python train.py --num_hidden_layers=8 --hidden_size=448 --num_attention_heads=10 --num_key_value_heads=10 --head_dim=64 --intermediate_size=1792 --vocab_size=32000 --hidden_act="tanh_gelu" --norm="layernorm" --norm_place="pre" --norm_eps=1e-05 --positions="learned" --qk_norm=false --attn_scale=0.125 --bias="all" --tie_word_embeddings=true --parallel_block=false --init="normal" --init_std_qkv=0.0232 --init_std_o=0.00579 --init_std_up=0.0232 --init_std_down=0.00579 --init_mimetic=0.5 --optimizer="muon_variant" --learning_rate=0.00176 --lr_mult_down=2.0 --beta1=0.93 --lr_head=0.0052 --warmup_steps=200 --schedule="wsd" --decay_fraction=1.0 --decay_shape="linear" --final_lr_fraction=0.1 --batch_tokens=32768 --max_seq_len=2048 --doc_mask=true --train_tokens=290800000 --max_steps=8875 --dataset="wikipedia_en"
MLP neurons of a small language model. Each row is named by its layer, matrix (up: input weights) and neuron, and shows model dimensions 176-367. Each number is 500 + 40 x the weight over its row's rms, rounded and kept within 0 to 999. Numbers have three digits each.
After each neuron's rows, "fires on" lists the tokens most often at its 100 highest values on Wikipedia text that the model never trained on. A number after a token or word is its count.

L3.up628:489496516561445485605452460577474563525513540411567486521458514497512489498570491402570508416485513500510484456501617548430548517492487472461510474532501519462543468499459517557486539529513491568516537546440511468542536549544505551456463479514427508457487492507486554609602511479500521458457512475488504462456509504538556491508455476450514441452493531504489472477439496445563473495444486442524509509509499510453514487480484535554512551517449505507472562486534497543485436479510537492457493495430480524506505593552474529492476455472536515495495522553480549450507541545531473474
fires on: " |" 23, "." 22, " of" 11, "-" 7, " which" 7

L3.up624:510608509506504476444544528557491493505489524476516459529530510586416487526481565539481460516450540438515479493530426459518480556417484524451497452418459495510483488515449485499522523535517572539522485461465544572440483479463462515522568427529510546571467536525507506520466518474538580513511531448495564486441472529554497500487410516513557568559427539480510482509504515504463450507499505433464482429534525526547539542519446471549462512505468519529503494462477510525558489437528497489476445520447461440433461599497529565497488416471468577488559502476474431471484489498473456515
fires on: " |" 73, " +" 6, " what" 4, " Qualification" 4

L3.up109:592549452546505470390455498469498539486536516490493560440534509582440609462452563395479545555458496417475504517519515549547415541469484583451475470463529460423469528569476432516557513529499431509501450499542449509498517479473507441466521534492491485481519443493526608531503461583525559538495476517481438516533524534494546470503556492566503513487499585475487501512483534482486509471489482505460481482536492494461476517508486512539506446485573450585493538476454534477460533462549511464573475471497552482526533496515571513440484490536487536471455425471435533555550490505578439512
fires on: " from" 59, " for" 11, " of" 5, " spent" 4, " left" 4, " between" 4

L3.up655:467584534461477509505532498566514471461498513450496486511517513494494509521515454470441558479512529508467515534541462485522522436457437474461531553466492549433546565540419554512461551445498519533500531480450483478554540508451502512525508522488522426541475444422487444509435461488553547530450500481465457609545583558428486549469513506509490530535484417487521453466446490500514493542494458513502505518545533560489544463449525550442487513547527480488489482538547550534450476569550455576538574502523515518502443506512501524496437488568516485462492414497548478453537502471489504518
fires on: " |" 80, ";" 6

L3.up1727:450501521468455518490425509579454494557524515443499510448582457457469520537515506559511538495440531498469502515470437441529473435456507515456512463473519449512534487431464510424499522496522547472524497482517419539490474439462520508547578533494518478518507473495507540434496437495456481484504421483517482484449474518490545518440492480511456455527497449536506502484475561523516502459498435482495528541424518481491616478482464488518510508542520497540475499486522546460559553520540454541453469501442468472497425517504443539479474504513554448508577517533552547489497570534461536499
fires on: " of" 54, " |" 12, " later" 6

L3.up1499:519660507518469441476479499442452436577596545465486532573526540528479486483514485489469464493548501573547525490429473445425499540492530500448521489469575517536481558510490445499508525534515521494543474490460417542505556558464497551523551480474541451519564527505477588520472507469493550481509548545505475559426489523526512577517593476453506515509505494461564479456514446539479553527543548492545452490479457582456559457472487520489435536505515515504518535571512426534532455474566486521512471523510527533472513520552508459506528549522557537473498449513557512512524544437568439512
fires on: " |" 76, " vocals" 4, "\n" 4, ";" 4

L3.up713:521450527485521521504463473512475495509555515523430543468542503497461533521538463522445512502497452476465466578520521504513523510504567453530456467504558554495524580549452466542544590497487560426491519543422586477432470500484517452531564500594514432498545513462457496500490549572513523545468505491508484530505510510534495491438548559507477487587432404533540513531473576522484550482487435533415541482528499486603528482487393524495483443513506510545470559446486433463462473565554441511434455496497527435455488439467537522497458485512482506480494508541546487426560524461510471557
fires on: " |" 63, ")" 12

L3.up1252:500527455467521518524438519460533489421536525547559474537501488508477540545385506520502586536486449479483471476545437533490503408510591580509444486513455485522510522467516528535461554521474489449540485498494490505421486482548553538487516499574490556486545518508482529491654510470549516502485534484521507538504476425541537500447485516441488548590553470512448527484547524472506493513453467449506450531513452524477477523494501525513548515471465510503515548429454489465481500542515502490482543503453497504471519521521503533432467491439418509577504466490473489552477466487534538530
fires on: " |" 43, ":" 13, "\"" 4

L3.up311:521490570534492561549458522545509464543462449558500472508465517428435449508571502491521473510444478467470552492485419479521503520549497537470537492484497533526503543437495409501551566522433571442492495518435461473467429440498507477543497457477540535483503547435442569478502526512473509490493511467471474542500592425558522535475491426609484482471539510435540518514473532548498419511518522573510421505489478454512473564504494524505490542497504555468475521514526525502488465485497494508557472446508478467536537550448535518498526481479568456522536480443501478479458481498489467557
fires on: " |" 93

L3.up786:472475501504556468477490453467510500464520484470463452550507518479540538570415517519504472553525526483568475518472421476449522433487448506606518558460542499472524442496491538498528522386499453488441457545478534542547486623489426469539483516530478431474513425514449521504473503508522464556531528534530496509504512525605515528525512447532542456490548553417523485501485590403503523410561512516464478530568449535510473500509502504566461492479493552560518521530522442521500583415485521460485522538522463534494564498493480518502431513465413515469558499433493514472428419467453526529
fires on: " to" 24, " the" 17, " a" 15, " an" 4, " of" 4, " and" 4

L3.up67:538505531541436482476460425521447513538500470484408494481468490556541573519478473516455529535504564520483508514487456512483517508501573459557441478490445458467562447560436447455539534511462542409499470486505536463519536564442522588495526441462558596443532408482461505471517433407507474536546510554561491491533507584432451543519465477462437488472458477535525559536553483577459538497562441478453492462483532514492581486557477482548543515539496429520586458536451529509547494447483422518440523470459520441546518504582566470562500473527572501453483524452480467481571417545502511441
fires on: "," 72, ")," 8

L3.up1532:484498504489462432537570510510521521498479544520526537427448482487494539497482546509446404486489497509573421503534506523488576579511496514519488524531538503472545475534496564507476450480454509523537524493479475531480529537456517526490541499496536453514522418421542462422433470491516578538420506517496493559523492413619484523485510485466454455548461483559499486490550557459510553503493532474498441445472520498502511423520495495571507547585514491526512532500520503503559482557437522578539480537445465493486457546535501473485510419507464552470545453521547373491485591458496538551
fires on: " |" 48, " (" 8

L3.up1304:525481458466594488480493476499459414462440464513487449547533487474443512461531489522496494493510529506516482462511477438496543512593524496470493434503454412530522583493454498536506577519552499524518546525569522454586435441538538525559564497520487544458517540494476547602486512555438448462467456521512465393429526526646429539532557547495472455504529466435505500479446568517542452535526532495512550512550462472560449408483522536512491478568450476499487487552520486478528478542538566494537560519566517513477461522490451491499535540473513484485521500484488563503525533477532476588
fires on: " who" 18, " which" 15, " by" 7, " life" 7, " having" 6, "." 5

L3.up1601:513543485480486520508499453496503511521614558467468448422511458485549548461538516478477513443490557557522499527423456531480512563526536538523480421512446498501434502530466515498460582491479509460580457487484481463457515533530502541561465510527563534455479485447475534533493477457509499566486516534471435492547512552484489494529545517501495425502479451571476540544507511500510525378489494448491496451466428498524495443431454476499498537567486455578508399558490514434522476446544476520477436480466500539550526462545525510525546495480421526463513510441499480379525502508477524552
fires on: "," 49, ";" 24, " |" 12, " 5;" 4

L3.up313:539511488562479471447499525455512493416517521465531499501432520573498520488469490500554521456543520481530526424522540427527458518455502540545484496469462489467583483497520512504529546566520481445478493448588481492497524477566531499482554483486524490425554467427519516548524487431519511511470553491520458494547454518490472490532537517494406495494529513502498510513478526551551491490589488531442455501520560533454499514498504558497453542487522517460468520552514474572447514472519532498505477445484515522508493466486549551494455548522498460533476452480518529641546464479538498590
fires on: " in" 23, " from" 14, " of" 12, " '" 11, " c" 6, " (" 4

L3.up595:585514498482511501554486492478479525508558464467504500467485497536486474485516470511468565513424556508507461527485512558501493544402509457510558504474480468560543477578502465522442505477434513509444435407490489531527460481448483491539545430464479455452466555500468532509482450438464544535514551451464447401477441496571486525481515471526446490465528458446521502510519507457471508612539485376530535528531468488537473443530548519505485443457486546492564533517466477453542471472530538503577534608458544470444511531549523458458524422489486482501544497465516492499470524524537490510
fires on: " (" 36, "born" 20, "," 15, " –" 11, ";" 4

L3.up467:528508495506569495537536490472528385499498482397541576490463500470441492466520501531521534508516500373493472450409473516438486515476463498505516492466508468486559458497450495522510541506534466475558504464548516455495578490510539481501539450438574525478518472445572529440460523495543474452415448487485450494512564509480460520449506520497498532479570518524524468520465480464503449524493511547474547561473513455508507489528406496467444447547569489529495510554492513515512518517553494548423462559466549479463485513479529549532544484459482519540535550511499474560463534496465510545
fires on: "/" 15, " at" 13, " a" 12, "\n" 7, " in" 7, " over" 6

L3.up419:456441527557466476498480471454503473512525558505535532496524575496536544426527435451520478512530490540508484484484565428498439488593436492438522515503506503459580440465469565466468508530537530424487525555457460541424453533478549400469473494566547444543539504403466488465437575515545525549498480467451485506448437511533502504529565490470502544499507469538578556488484598519526527536601490441447507463498526510555450471502509473370515491454458525507531472503422508484468520518521482506536507538512498502506398516520452473487546480553484544463498479568514501412480454493476503478
fires on: "-" 20, " " 16, " League" 8, " |" 5, " Championships" 5, " Assembly" 4

L3.up1300:478512438516553506539524574424477538463501563514412415461519463524503557405537509487469503559473488488461507551428434483495461514464536559562582509429462493459480515539522540480484487496512485445462487540481523504521461408517486503439504469481474518591528490511512518471594477527601436561497519525494567540501437526464508471507497531443495522545515547495430555504439568525422434518494449410553611505523515479509514443481519480467484434467467477503519431465549558451545471457502511386559454508554534446499574444550575418529595530561460491485511501548534558552522503516502485498
fires on: " E" 16, " " 11, " Te" 8, " T" 7, " de" 6, " The" 4

L3.up1018:516479482441480440530450512483503509437561466464527534445522487469465462520569526564492468460484476430456498507522524510488506549579475516512526572551458441492480562546500486487540451442522523433474477479488463430486449440524454463387494522469426514472564525451481430505505507528514536497534449471496450444485499504504510465485408475503499438513508553478484548496498570537493423491561466577435482461446455474503529461537415528458515473465545494519445571412501566476497495546491416492516477459518464584507512476441532436510531468500515538422505545485487505438487523518557526566
fires on: "\n" 78

L3.up593:511448563569478432489556486511496479459534548444533535398510473470499454437487461497477561526532504588440456494464508478467490480440538511521519508423535460500576425514449544429444508563509478440470501502493500538492468484511535501433588504584471436470422461471521521501485440511533521552469594486503573558478493438501509541516610436503492494531560524459512496429432514494497397509491552490481530459459517529481495481482523469485459526543550505540573497439442525519503505507495523470428585515512521546514429475517473461481492462589501507433508420545493503463535501497498524425
fires on: " |" 35, ";" 16, " -" 9, " 4" 5, " 0;" 5, ":" 4

L3.up843:541545464540544488490527489473472497509524476411522488435487498504543472464497453516552555467419534419467409494422493564499528584566482455457516458440460496504469492559520548576597448463487503466519541444441554545469483492575508478498524390490507462498465487480529472530469457500473489555495492543447513478489511553582460547552505520487515515521486470525518407447519503555522560538438419515527534411530524408506493454530484450501615437434500482495480578444557437461472452476555465458483503521419512475473498439568470492473554520568527531441558467521482523509425496514493488501
fires on: " an" 26, " years" 12, " a" 7, " born" 5, " named" 5, " he" 5

L3.up91:549514515408407477497480533488491502484525480496450480552497506484430479533476559468482505566501497521473536515511491523483523536533463511509557562475551483468509540495557521481512438487515490495549538496471518477524498473516505476467548448467476514508505502514489464559417505506529514417518437550458509523467523461521514423541500437549481505517490509441482527511575505558582529501478437527408527495502513618478504494463465433470457480440587542537453470530536507526465424519481468551507529539464451493549580521489516504540472435527561480466542472484599528427459452488575473523
fires on: "\n" 60, " Total" 14

L3.up1316:495423481516492475550550478493439464547490578462472508485501485554459468465515439481543453474488486517492471553455560538537515510538443537510522499519419416505488587527483513508535504498498479491518459509573371573495484476510486551446596520496456519551516511443474418475466462520507540472516539539544481516456486487577526500589518493451447473488502534512503504493529522499541491484520484482492496491514529495489526525458450508556478501548462475479525429425493467565517509492489389532504541439460558544518485484475438462529452452534489472461438484534496443501521542500470489533
fires on: " 2" 24, " into" 7, " set" 6, " 27" 5, " 22" 5, " 3" 5

L3.up603:527505526491523501483463442514440421533496505504577503475458508492394491577497443505526560489521467497507537446519545523568479512489460513431540480485520507487566479479505420556484480601479495480521500472422514461459532498470487432514560512466526453569510450484516528496427478517509576526454509542608511578460504493500466464495480521446494451493530587553499467432522504461493519479558501515501472533415464464473566498542495499496495501449588562463477461538501528522455471438502525536506513518499496487530510497567439562498437537560538490438460478493478533523570537524472543553
fires on: " of" 56, " under" 9, " al" 6, " 1" 5, " from" 4

L3.up85:489514463489462508515515562572492504410448497503493509532512538524497545471414504485471468487466476495504506560541551502436456462473545542550533499368481507487556485511497497471522499468461477426502494529453497553575426558482446491493465456571473438488482455487428510501537477472444468494456436454594480537511559516559539506506503518580511451543489483500497531533467528473483507450540523494471525485526514464516523479528532545531560537520440463569563571470487442567516505541491567473455482470407476544494521544457492495523494434456483514523506524470570537500490553574455484486
fires on: " and" 31, " for" 14, " but" 7, " while" 5, " to" 4

L3.up97:550535462512516467488497429485509547503502531492481537508522489497489446482506539513591534468506534489526513522441550551442598475466490478498420517587509499506596475482528519457479473481468521539412527492464562448470501557557491530517404473462545508504442512553520478470543489507438494523474514519498484520514449509505500548524525561467463478483520406449465560436531516524489508515540442496509539534498479473506515467504466503491512507527461515451492572468470547530522468515468511456490482531451544525537509541509548494504508468529508510550486453505535485512514479497449467557
fires on: " in" 54, "," 12, ";" 7, " Stadium" 6, " Collection" 5

L3.up1687:495533455487537517595470463525523473511492515584451485536439476475519487528561473449486511456561550471500543559478483502482458521463523513549530470545457556479585500491486465460488453477485484492481437497495578488457449549551477522454490541437474484523541461558511528488551536473534511536457510479518516471577509514441474488499477510455485494523538552453575518602468514472506538569541494476497488524461477442476493468545424468521476554523602451570485477493491535529486483443473466463401509518519498530517499525506527496499529439516460461496446464586543526484467510513488547478
fires on: "," 37, " and" 9, "d" 8, "ed" 4

L3.up1564:478524475496458495526521469519456524586532436488481518573518423517523530542496479493491534514495509462455454435496507466431489588481570519485491496496524534446496446488527482505487503510433423436493514508533535455569472521538553567461468465442526464558493515475536539494474469430556535450518529486539499539545503497485411505541502537479487464472485568517515522464563438509539451549513534471489489563454457573542543399448563436455553541461513423519516517503516476545483480541515504552466542504517499489509548529523514529567472456533517531506539533505508495440548539541486493455
fires on: "," 33, " up" 26, " at" 6, " off" 5

L3.up1536:500542503485515500552492547540506430473528513367455566469552490552493515478524507498497483523499554488458504477473538532511412496557527497469477466556546488412522494531455569539537508439477445480491526540562423543561591518536512511453444533475525482505494477486444491486481495508501467570559501492524492493475476531514488493492510555499446457506486489508418504531482525462562566547397509502440491513523585600486519421530487469525500491566478414499488455495573511554439556511495582514508510490486499494558512503518457480503594445471497448546480458416477455515482535417508585573
fires on: " of" 43, " and" 25, "-" 7, " &" 5, " from" 4, " the" 4

L3.up588:473517536563558483505467395533534506504463498516442520469553534507474508513547512530559439559493470551495498507529483422519560460530514498481591491440517457526452503499513497516572510552475500513559525494499443508504502553544492552546538428481417559523552477527469519465475526481464544455490457456498535526447460464537554461498501545429533606513551536533527582482575487487471485523493577490500443514504556466464482487507523443398498521489515493538507492523531403506536512514436468549480496530501427532459447496480515436491477404492460448476546493536473407457443439433465532517
fires on: " into" 14, ":" 14, " to" 8, " |" 8, " through" 7, " /" 7

L3.up1450:496531532557446455472496496466521514443514511491585563526441469514515580491427522553447499476549540537610421569477460472537488477545493523557479477499425521487503523419529510508472439432468526520527510569573479538485529494488410477548494479447498501432503456464475491466527456500542493515562559520490479489399527506529487456504419540439456477520439494528562507464504537515515567446530483488445477519511552471514518569489486466457488473533499505518489453501452443497530455565450452549509554442529520476446499477526462482489544537503495465564462525537479519467490514456480569491
fires on: " |" 18, " 3" 16, " 0" 16, " 1" 14, " 2" 10, "." 4

L3.up659:477477518416495521539484512477506454468535562420525398531568504513523472511467496524520494501511511453467554513531449526502583548548531528559533488473491463461444441420491523493533507463521479505451460508531465475458445487473458612520530527503569457534528531499469474451440493470540551476508526464541462544512510507511522558437482516393505465441482461553505494516477516515523454573430553564521468531495496554501488454473507516436532415477490500487545533488490494540450455540492485533547495458353492505524451464532532522519526481503550480509502504533530503522507447462563527541
fires on: " the" 18, " of" 14, " in" 8, " and" 7, " order" 6

L3.up458:468481510580518520523530536484523519518539483475524522501509498535543555443504458458417549476446507555510442439507494536520435445548485486570588513547460550420515525482520490505492458474549501541473510473575495485509532527475451378488460539483480521506465482478542485534501525489499527494553548525549539562430510548477490534506544440380499499526547426498558528505550503497563451435386564471452537482542495448464504437554539516458513525496494499465435506478465471564446448495482533575509535458473502445546466448486408537599515498532515534460412487488535482509480491500520501516
fires on: " \"" 66, " '" 12, " " 6

L3.up337:496474506409518522573411538449451465466586468459467484501518531533462523467470528495497490534468456504468426489515525483424530497485493435487530495456487463513568555530449483602458497510484513460547551486480570497508512498514479437468460394501451566521511446434446456530489539510504546458499505452532490498498402534530484495468475439495456491500496491417524478525559490501531514525514537541490560428524503425553493480506461457492517590467595502480555476504455578519436501454575529490566533478531520555443467540512521474464537522549496553520491482515540447451419562513554533514
fires on: " the" 35, " and" 16, ")," 12, " a" 5, " hold" 4, ")." 4

L3.up180:513501602508540487514480455481474494459590528468475453512511478551473482545513514473527581608411542435531533510555460464528429462543525494521425475557559499526512465454544457468532571496465559609489466454452544464531461413528545479488489517498471466509470544431463556477505522491475529470517431469461520496540531437430476514459541520461479484562411529465537467545469535538417488457496540509496519494387552490493485491474523466576452517563418508490504528500499485476516483496518509535493439506512380469509477556521541492530467504525469579515573551552506448485497576485507444465
fires on: " /" 45, " |" 22, ":" 8

L3.up1232:478493560430416455534516503498508445489536446529499471385494468531503424445492494440532421430506448510546523597506463477507561515470474419530505493518529482520496482532485474428468463532502529464460515469521521496496518442558548553481569494455513456558483531423518462566449474533502437517492522568499405462497489487512544419533551448481532527497487433514492486566482483516486507520514522517522531464474485502472551428527473497502516445529553568523493427455508482486540501530504507470536463536485398417537517548570421500483503546437498485498502461532548529503519510606463578496
fires on: "s" 22, "===" 16, " ===" 15, " ==" 12, "==" 11, " was" 8

L3.up487:589453497472587543466475497553503481517448564509534509468568518532471484521480470503493524548577469477526494514527554543425539481504414541449516573553466534470510556494517409515447508507559459466505506515452437423534533532502502408520474519487509510550471540483516438516555580508484511536588485465453534518516549466512513462531511563484484460506444444513583485448548484499499486496420509554450517490579538462441501445558543518546536528461588471511485446470576511493435478540525570470485517515504472507482474447455512413493508497485409597433502468439478521475523503491445528484
fires on: " (" 41, " and" 5, " (8" 5, "th" 4

L3.up701:519470493547445471509513479538566541512497538498504438514507492488523543546471478580502532473557530502498586535458466454475421539494516464442457537510432466542514449478532540492507511539509530527465470480480496473522466548423468548452555513547477469478517495538499436507482565488502605503504500509440480493517463456572449507517519510408519480458524492515510501486539532525530498552520442522460506491583535509482480483491628511503546546455596541467414508461486550433582462481508441515564481505512567440517557535544541445555498458485533466499487424518506541460510473497520439595
fires on: " a" 35, "\n" 14, "=" 12, "|" 11, " an" 10, "-" 5

L3.up818:404471501444475548506527494460500537532550508538542465555479482491441426458505517503475438495466436507509497535567483451495518556531546460458437573544436516481433471424516507530541555581536586481528458554463500501446503540450577496432484495603498384518535494521438532491475491436494492518542536516502460542410481512553467476564532483519501491513481481515478504535523502529424515496469560454523477518502468545547562451446516453469511436468467568538539497451505537528518518482526445533508485470486464508513563497558431499549544495438473401449593560525418485491489557445511577473
fires on: "s" 43, " can" 6, " could" 4, " was" 4

L3.up915:544490496481525530530483460522525510499537527488539476490453514519494413523468548523514479556545562425529448479584525483495494554452509395487503478547482475546525509468456516574501466469533473528540458487544510352521457549574503515518455517535518501519482487479451473581479486497471536524529478499464445523513529561560430549541528476459514440469485429461497498451464520513513404568513413517489488446531506537483537599568501535487512482497546470494549582521570546545487505524492501547577502509512553463484503463607476475466583501511461516507548477552530462417527517501518470522
fires on: ")," 42, " a" 21, " who" 7, " an" 7, " was" 5, "." 5

L3.up972:481467476468464469545476545478520440531471449502549481456482382518586605466436498486550511522536568454490492574515460477495550528508443481555541537518496551451489495490510504493460432525540474527579554531548566497532480480444474462468488484489477495435501532449563515483505508537441516467499459519517568505529418546494468492591532551496467468483585475465506548500477493448522507525490577477501563485458533482473523453470431472571515471533470469473470507468510523514470475439486432556477575488575449362596527534515537502473511490488619493470469573507514513563572559447532526511
fires on: " the" 29, "," 15, " an" 12, " du" 9, " as" 8

L3.up600:434429467582563480453502514460531585546534485457522565510436470533534465519520530453492553548494464450527527530468471512574457526531402444534518466478552491496451533550501474532478498445486584474492535484515495486504467510408550508433549505521483487504547533490519467526522506484534528552491524483597521497554481568468500520483490478551493513448509512471514590449525528442518451530516470529492557595497476528521434508463478503491521472461520527491482527540448447423472473537495483511485491394454516451487419475504445479528536472494568522496461472530467506520486468519526486483
fires on: " up" 25, " over" 18, " people" 7, " or" 4, " out" 4, " population" 4

L3.up674:482570487422513530525473477537549517532543491573457567505517520487449466436604582422490513538539522516549456441500545518545446488490539461521432509556543446549540532425515443522455573467515505459524491484402499497492509537507563445565500491451411475607479490475497404507497495549466513519496528510499531465525454530540487491467497526572539506551488506523491523456555493538502533495449557478516482438452490498497552526459454450454534517617526494555476473496491483513504527508492528572451488495479488543440462509448527444466468553418505517487463499495487456488505509442424512514
fires on: " |" 29, " /" 20, " scored" 8, " score" 7

L3.up139:567503514530476500473485516477564507526498447483551474576517426505494540574464463555463601469480527494456535458483429514532491508482437471521500487531431439534486522505453503490527515553508568485539475446553495549458426513549461456436491403539503487564517492525486489506531548487526569544567476537536502532381480488573525453462462545533434472470569493478507415471550525541438459511534510480438542554523524476508489490544463491493534524459458450498526469490503480469431501461483439497487509580554531464509573494547440495499452477512449441520516483545474489380457488449439532513
fires on: " |" 81

L3.up273:499455467494491499492454536508476533492510485472478493501492500407481508470491573554528481459522581468529475580492462522512540557529446438420489515542460460524508585500484469400477572499578520527421544489479520596466589508498490486448469475588500574453464515443512466462558471528529463441480554486491455570568594507486451517505464489446504523495514456574464505469494431538494425480464505504529511540485536453581538477484479465512595343433490511424433481531514497508485541489497463505517522390482528536439530465453469544514492479552500488532535525516506426527474453532552511480
fires on: " had" 17, " can" 11, " has" 10, " would" 7, " was" 6, " began" 5

L3.up580:437496490498527476459437501513522510520505413483449411562537520495545525543444542494465532491517477551447508402527412522534509407502426440451481526497415459478511526632496465494477536550552565513530434519406433488517550479514512434553517462504469521494471483484476486494543526458576510520484515506481502567490442449539458547472481486427550598517551532501506410493468497540472440484491481504511432537500500475495456521461531547481477443464496522564522472505443454525534477468483484457527531473563471404549552523531508470560487517488473489557494511559489536478591386478549519543
fires on: " \"" 22, " '" 15, " of" 14, " “" 11, "'" 4

L3.up485:559492501527502556464468455524535507566536459434560446506453452491439523453466548536495486496420514573458536518438543524475484479513516462486454478514505572505492481490452493506483507448508510554553487477485490503440565459453492446500491496509490560416458573515564526547500583506444476513515472502523462511545516538482495514517522465542493547488564491509461514569551555535600440481497517518466525515488509527480488468534446463466503475476434553539445497508540529447531484496498480567499519513557516597518525536495554504551501546511518435564576514503476521374450484565519485543
fires on: " |" 36, "\n" 28, "|" 13, ":" 11

L3.up1111:488488436472408421474473517559475538525482627507531523530520440513496495491486586513441403545522511624508488480538589483459506527489454524479513446501514530524499564482496468525520608458451517516483493488521450478510471511504529454559479461518501437501554517470446556539435586485475509492446531482442526503444433500507487479538484511503539516495524428425561541455500509460454593474580503569532468508449514503499520538456485471502562450513494545471523527485451523502533466525515488446448509473446580606441598500441479499459455553482494485470577470376445554537475472492503514540
fires on: " from" 79, " |" 13

L3.up62:519502517536534522507497477456565506582544490586534546483464490521554511530489484517485522447544548515468520515543527456513498536535458446531498456475478499528466511493493542494555447477527488529502464483459462543466487511528447461531492455492495512550465450457444558553469623520504438422570494491508490467479492498488473476547473425542508465533557470471536471425560538530555486398476473474442465492551513497443557527428499420434484496541427511490484480524490512533529568467465454535547527562514442569514485526495492537467470477483466396523500448491574437469456491542456415571
fires on: " |" 55, ";" 25

L3.up1394:492494543495533440500470607538468569535469615518441508498513460555542488446514489483412546497453556513490510509559488514636471460549513496539508558434536459544479473542501451496508518479495555476527500543518498515544511416459520521504497564471509456523479518465541516478492490537451463467455504541466485533494543498477498500577496515473489452508510529548507456472527502558455531462513512498526503482479467583490502487515507521615439435471491464538535472482458486507494561470486539472591524496539489487533501485505538403564488442522490443526477516488489577556517462405575477447
fires on: "The" 36, " The" 30, "W" 4

L3.up1286:530483513550563468533534566418500488489596489546397491544483526532528524500478500425544559458477434453473537445468474535470491453446464516562526474489503536507553429548430559455526444487489548534512422495485592450554543580495569533558466469608492548474532572457514503496475435541475479446486510499445502531439502555452481486482572534485582499455492437525530513469529471449512550502544433427505486442431461510427517525514548526583489537591498473540543482544504498494550560443494508492492465514482494460423528486541475551454493441526474486438486530536470481441468502560478484440
fires on: "," 42, ":" 12, ";" 9

L3.up1190:462471492478463524431436574469442509504441487501541524538501433459479502463576535430521545477468476438489419552557481578523446483520433473510464527570513507489466473493463506497516428524539480468468462518549565489447536555467549470492513539573543498452550545549549543540504456512503514489489462492487482526511473554493508505549517499522495527476532436542529611480501450559477508461494489461540564464525519413510458512422458476462560466488502513514497463440413473523504492474550594488558464465547410444465474505499457501501547469496431530523425530464472489476475465479467483477
fires on: " " 100

L3.up494:485453490441521513437505457529484468468455522495571482509468473508516492480472511414482541476458486501490558426450532511519497513489453576413535570501497395465496507482469481412485504506506496517555576514564494530473426564589508534413502462517413471506484473514530470523462544519546502493501445517551489504495440470468531569471494536456575484542533447508482473558490536490549544491509497505465534508451473448481544532525530467501531448516452529502449515470577494527497468508433566435526502459541516530496557519533493534485432388562494560491537527511558525525474555512480444477
fires on: " which" 26, " who" 24, " du" 7, "." 5, " la" 4

L3.up1162:538454516522537542561446514510483473545462474543495545509569465494506498562574492531513516540494557454462548471485512528474550473543461485475487446536524424465535542511492497541510532511497503554526464495508427492481528517480509559459458539442474561499477465468484435530540576529484563471435479524503513551487458513473498447510411435510472431436552477459457565584511447538493506509532469571519572421522523574509532484538447558518593487545444486526539536591511517484538533473485471505508486446607525521428533488528501535411507486439455469552552510526535448448480493577531528443
fires on: "," 25, "|" 15, " November" 7, "\n" 7, " On" 5, "." 4

L3.up644:485461474477463460471540537511473530471524519480508528531521519543484412509559446522450485477507433490562503477505501563510451550474488454545507454539431510435520515551509452533445470503557524595549543506491418533488518475495520505458582562507518504492529536478466534534504504468522543542397488533572532533542483521507489537472504507528487540462531474557511542437491445515533486515471495493450587497444503488442483488513521544543468505525545568507567523515530421546529589482472497559575485434491542503484489504420477568521537463532512517527396527455444511542531480449437507488
fires on: " the" 17, "," 17, " in" 14, " of" 11

L3.up852:421517553525520490463576488461479503481463540459483546466420475479520497445494460434541473542555446406577432519510559419512534521510526448468537543494564474572558554450523474423457496542408491514472520483513478539421510498514511509562551504490490471493513467465446475559506469486503534463542548486446518510502513574629442570523464501524459506536516516529483493541555520476554592461581489492503513543469520448484519490536505513513453504548505426487507536545611445486516512509587513490477531510530503504497486481452516537526463512574540522454467461500516481537539468435532450481
fires on: " |" 76, " 1;" 4

L3.up874:401535484457450498548496492534489483511540515512494461402477531555393500471489504455482561484448477533474475502489491541567368569506499502511445534566567454471519499529475520459499591515501602530556548500397434438532534527445501452483505493433462412506450480441496407529498477532604483475475540447465475514443454449431490505429554435572510466484517513514569491510458511482440519519484501462518449516568496495500553483538458488532487509421488558524532550516542447540466432517490416518534597462536463473430535504461444485567485530486522505490514521548450456485444576524466540516
fires on: " /" 27, " (" 20, " alone" 4, " were" 4

L3.up989:458462533545514499450473495511532431536559433502482500523468545475524507478479413526478563550524471469513529444508508537497517512493474393464516487536541499473519516499506495531515536555558512444467499461534473451554565516485533449544551565486434586535512472446450499516470537578444513494505544540482532524441589505500486562404429483498561547470555489522520477494584469516517427498457499505488508587493557511551476541584501459461469479464530434465508509511537513466455533564534602516504453501481512509520470477467541492563535480444504484536499508475470468474516503479532470535
fires on: " and" 66, " or" 11, "/" 4